Weights of a small transformer language model.
Size: 14 layers, width 160, 5 heads of 32 (1 for keys and values), MLP 192 SwiGLU, vocabulary 1024, 2.48M parameters.
Architecture: LayerNorm before each block, no biases in attention or MLP, untied embeddings, normalized queries and keys.
Training: a variant of Muon for these matrices, 3584 steps.
MLP neurons of a small language model. Each row is named by its layer, matrix (gate and up: input weights) and neuron, and shows model dimensions 16-143. Each number is 200 + 20 x the weight over its row's rms, rounded and kept within 0 to 999. A neuron's up and down rows have the sign that makes its largest values positive.
After each neuron's rows, "fires in" lists the words (lower case) most often at its 100 highest values on Wikipedia text that the model never trained on. A number after a token or word is its count.

L7.gate85,202,222,199,209,190,196,178,171,197,172,206,184,221,192,182,235,214,201,187,203,209,186,195,225,195,193,235,214,220,194,177,250,199,212,215,196,163,169,205,240,208,170,202,206,163,203,204,224,176,210,175,180,192,214,206,183,188,209,210,216,213,240,200,181,216,182,233,221,198,199,213,219,197,191,200,215,192,186,203,177,187,179,223,202,178,198,172,204,186,205,235,175,184,183,228,185,203,198,227,209,206,207,170,233,182,224,187,227,203,172,224,171,231,194,175,228,162,180,221,189,200,201,214,179,174,196,208,227
L7.up85,170,184,215,221,213,223,204,201,198,189,171,217,209,204,197,213,172,177,177,227,182,232,171,199,217,227,186,210,201,171,172,248,221,206,210,221,210,214,193,186,203,194,169,208,236,206,220,216,169,209,196,154,191,196,231,216,225,203,188,201,238,171,184,188,170,210,196,184,156,205,189,239,190,188,216,184,241,192,211,177,170,205,213,224,170,193,187,198,214,215,219,216,181,233,192,226,168,173,169,208,169,222,159,196,210,195,186,201,220,223,207,201,196,178,231,188,188,220,217,170,180,211,216,220,210,187,185,192
fires in: "out" 23, "along" 11, "up" 8, "abdullah" 5, "composed" 5, "signed" 4

L7.gate97,170,220,208,210,190,233,208,216,189,192,170,177,187,179,222,235,225,204,215,220,226,207,210,220,210,219,172,173,160,213,198,204,216,176,199,191,183,218,188,165,185,204,189,177,176,177,168,177,211,243,199,210,183,204,221,205,196,183,175,219,219,185,162,209,195,215,216,185,200,210,218,228,189,199,215,221,189,202,152,202,196,164,200,151,225,188,262,195,190,238,156,218,200,224,206,200,166,186,249,221,224,195,208,231,177,172,166,208,176,198,198,198,233,196,183,177,197,219,203,207,177,228,167,201,189,182,200,186
L7.up97,241,212,189,193,159,207,205,172,223,232,214,207,179,215,226,208,211,210,225,172,193,202,222,203,190,217,210,207,191,214,225,219,191,165,268,213,207,209,211,175,239,202,182,210,179,220,217,149,214,209,170,189,182,211,205,210,199,179,205,225,180,218,186,234,222,213,172,164,184,197,188,208,193,206,198,172,190,210,197,217,216,195,203,182,234,192,232,228,186,195,179,225,203,229,155,198,187,209,182,200,217,184,175,191,203,176,196,167,188,237,168,199,228,193,195,181,202,179,230,200,182,166,215,226,210,234,186,204
fires in: "history" 23, "historic" 12, "historical" 10, "section" 6, "athletic" 4

L3.gate130,174,180,176,199,201,168,206,201,236,150,164,202,222,241,177,196,194,224,185,208,214,211,192,192,226,208,173,199,231,227,164,211,223,207,215,211,190,209,192,219,204,234,206,205,192,204,211,176,183,205,188,183,195,186,222,195,196,179,177,232,178,173,198,205,247,178,215,226,195,207,217,194,149,226,190,197,223,193,181,220,157,244,208,209,201,184,169,203,201,226,194,200,175,237,213,216,205,205,231,211,175,204,195,190,200,180,183,203,203,234,247,209,184,186,197,174,240,191,214,194,192,201,221,191,198,200,179,192
L3.up130,197,203,183,203,177,193,220,186,233,198,203,206,189,184,223,194,210,191,197,218,237,177,177,212,194,164,180,221,179,196,223,181,172,222,189,231,215,233,220,198,220,200,202,225,211,202,211,196,175,190,212,147,212,156,173,181,204,172,239,221,212,191,235,193,225,174,236,224,212,217,219,154,174,223,185,187,196,186,225,219,178,195,211,198,195,185,210,212,211,219,209,200,219,207,185,187,207,198,204,235,212,233,206,186,219,184,181,208,199,225,201,207,211,191,203,183,199,166,190,185,198,186,174,157,181,225,193,188
fires in: "place" 27, "placed" 9, "platforms" 6, "plan" 5, "planned" 4

L4.gate73,198,194,189,192,220,213,200,180,242,189,188,182,192,222,162,215,179,193,203,187,216,218,193,231,203,185,194,184,168,211,198,199,229,196,182,191,211,191,224,205,208,217,215,221,174,219,230,223,152,158,214,197,209,187,192,185,200,229,199,214,188,174,176,208,181,198,180,202,196,217,203,169,215,193,221,183,243,231,244,182,203,162,217,208,192,217,269,192,196,224,214,208,192,196,206,175,211,203,240,197,204,215,192,185,208,201,238,191,194,204,196,213,157,234,222,212,198,229,186,186,181,206,145,204,209,199,183,210
L4.up73,222,188,186,185,248,218,211,190,224,213,186,235,208,212,219,199,204,211,194,228,195,194,186,209,221,201,188,208,194,215,171,193,209,203,163,170,199,185,219,204,215,223,193,197,151,204,216,191,196,188,203,209,210,177,204,188,235,211,178,194,166,195,140,200,183,212,183,187,199,204,248,189,233,205,189,178,198,206,204,193,224,172,215,206,170,243,208,202,189,201,218,204,172,217,223,190,210,197,212,170,219,227,173,193,212,196,236,183,203,210,172,231,160,186,170,179,189,220,212,178,237,211,164,187,218,188,194,201
fires in: "one" 16, "all" 14, "performance" 11, "performer" 8, "performed" 7, "performing" 6

L7.gate26,181,214,194,196,209,199,189,200,233,187,196,169,212,225,229,152,204,215,183,210,226,198,181,182,198,175,194,205,219,192,211,230,189,207,214,178,192,205,206,209,197,190,246,210,170,192,183,162,148,199,207,194,213,235,178,205,186,215,198,220,199,210,190,240,158,228,241,209,214,210,209,241,181,220,211,207,181,208,198,193,168,215,215,207,184,183,211,208,208,169,235,184,212,175,185,234,205,222,222,202,199,185,215,160,178,202,210,215,218,216,210,210,177,176,199,198,169,222,187,236,178,195,190,213,187,144,223,205
L7.up26,194,194,193,229,202,214,189,183,191,204,209,200,209,205,241,234,197,205,202,196,202,178,186,210,185,174,218,179,195,184,223,215,216,188,167,234,205,217,217,207,198,185,174,205,199,175,182,198,195,184,194,197,238,180,141,197,226,194,197,206,196,227,180,190,201,169,206,195,205,181,186,189,180,179,189,211,188,221,228,195,188,174,213,225,209,230,234,211,190,209,222,190,216,183,176,193,157,200,220,191,206,212,215,188,198,207,225,196,206,190,219,180,199,183,198,215,216,188,198,167,215,192,174,203,226,145,183,220
fires in: "other" 23, "many" 17, "more" 11, "all" 5

L9.gate140,195,208,202,231,237,173,208,196,191,180,226,193,212,209,209,224,200,210,212,221,228,202,158,192,226,203,170,177,165,206,200,208,196,177,187,230,195,203,183,195,240,175,185,191,200,168,207,185,212,201,184,200,178,212,177,201,203,245,169,191,205,194,220,181,201,173,210,224,213,216,172,207,223,199,252,195,172,189,195,184,204,197,173,177,180,222,184,192,185,175,209,240,191,173,170,199,193,215,214,208,169,200,204,217,218,174,189,219,211,206,197,238,182,217,203,179,202,265,146,163,224,200,199,198,196,203,211,206
L9.up140,179,209,227,230,189,175,236,204,190,201,249,182,179,275,195,181,194,188,186,180,203,188,182,199,172,184,231,212,204,214,197,197,201,180,188,213,210,165,208,181,223,203,221,206,225,203,202,182,223,193,188,174,197,206,167,237,213,170,188,198,180,220,185,190,162,222,206,207,219,175,161,198,189,212,215,194,189,181,190,208,213,191,199,181,209,213,210,214,170,239,226,244,209,204,210,212,208,212,189,186,165,186,212,186,185,165,190,254,218,216,195,220,170,186,188,198,212,192,183,151,221,198,214,205,209,190,202,195
fires in: "party" 46, "part" 18, "particular" 4

L9.gate76,204,202,236,214,175,204,210,188,217,198,200,166,194,174,190,191,194,180,191,205,207,191,161,171,216,195,178,177,200,198,233,233,195,189,162,234,169,192,239,221,173,188,209,161,229,183,235,253,198,215,183,190,209,197,201,209,195,191,166,201,227,174,226,199,180,192,186,203,210,181,200,187,239,201,204,196,204,172,224,220,227,203,135,257,187,221,217,207,189,169,184,194,210,199,197,216,203,146,189,200,217,199,213,220,222,216,191,222,193,173,201,184,205,218,217,174,166,174,189,197,184,208,238,198,196,202,217,223
L9.up76,218,188,196,229,206,194,172,213,208,183,173,220,196,178,212,200,230,167,177,198,203,180,176,213,203,205,186,220,228,198,215,179,184,211,195,187,221,182,255,214,186,229,167,173,212,219,190,229,199,207,208,199,174,219,247,204,216,202,178,184,240,195,216,234,198,195,161,191,209,172,206,204,199,189,211,183,221,212,212,190,232,188,205,246,187,180,200,200,244,206,218,201,157,199,165,205,191,210,199,218,178,172,170,199,194,200,199,221,181,208,229,198,191,183,182,212,210,161,206,212,207,209,214,214,173,202,213,216
fires in: "among" 17, "mid" 10, "along" 10, "under" 7, "alongside" 4, "involved" 4

L3.gate131,176,194,207,189,177,202,148,209,223,142,217,212,224,213,218,233,200,180,194,169,210,198,193,174,210,225,185,186,236,188,145,204,189,215,224,216,213,201,194,236,187,192,190,177,210,196,218,183,205,246,225,188,174,219,229,239,174,189,218,226,224,193,193,208,195,215,187,205,194,228,160,237,218,196,190,191,208,203,183,198,212,190,218,237,209,211,187,200,215,208,194,188,149,184,203,183,216,235,214,206,207,201,180,194,170,210,216,185,212,198,182,190,173,212,190,207,190,213,218,180,206,167,189,162,185,164,197,192
L3.up131,173,205,201,195,197,171,140,227,207,200,239,198,190,228,178,212,197,214,228,201,199,201,166,196,212,184,218,177,214,190,183,211,187,190,200,212,213,216,208,198,136,217,166,221,199,180,216,203,219,189,226,207,199,237,199,211,195,180,190,188,251,175,150,177,205,209,210,178,188,212,177,222,216,219,198,224,211,181,194,191,252,197,190,200,206,192,209,230,205,239,234,185,199,199,206,235,214,216,195,204,184,181,186,169,201,201,187,214,214,171,214,211,185,241,164,200,204,193,172,211,232,162,195,185,205,212,197,199
fires in: "under" 24, "became" 18, "because" 9, "become" 4

L4.gate14,209,187,209,217,190,162,186,184,227,213,200,185,222,226,182,182,208,209,177,218,207,193,189,219,209,221,187,210,205,197,189,182,206,195,184,201,195,180,173,196,205,192,199,182,206,185,220,198,223,213,232,167,223,188,182,220,191,242,191,148,185,192,211,207,191,224,174,223,149,182,158,197,180,226,222,185,213,184,188,206,215,170,196,190,184,218,192,203,193,207,170,195,222,195,195,228,206,188,228,172,194,214,179,218,207,188,228,226,217,213,200,228,193,217,184,166,227,179,209,174,172,201,232,250,195,189,174,207
L4.up14,182,163,219,177,174,200,221,226,199,223,172,227,207,192,212,190,206,202,197,213,213,190,189,213,198,175,230,228,203,187,221,184,218,230,193,185,186,194,190,202,185,207,205,204,216,173,222,181,179,208,194,228,196,218,202,193,231,205,202,208,190,164,242,166,200,233,142,176,209,211,202,197,181,226,201,224,213,221,183,173,184,205,196,218,176,231,211,215,224,213,194,215,239,218,189,211,209,176,170,215,204,150,182,226,222,198,244,177,179,222,189,179,152,193,222,209,206,202,207,163,252,203,178,204,204,170,190,188
fires in: "place" 31, "one" 8, "village" 7, "louis" 5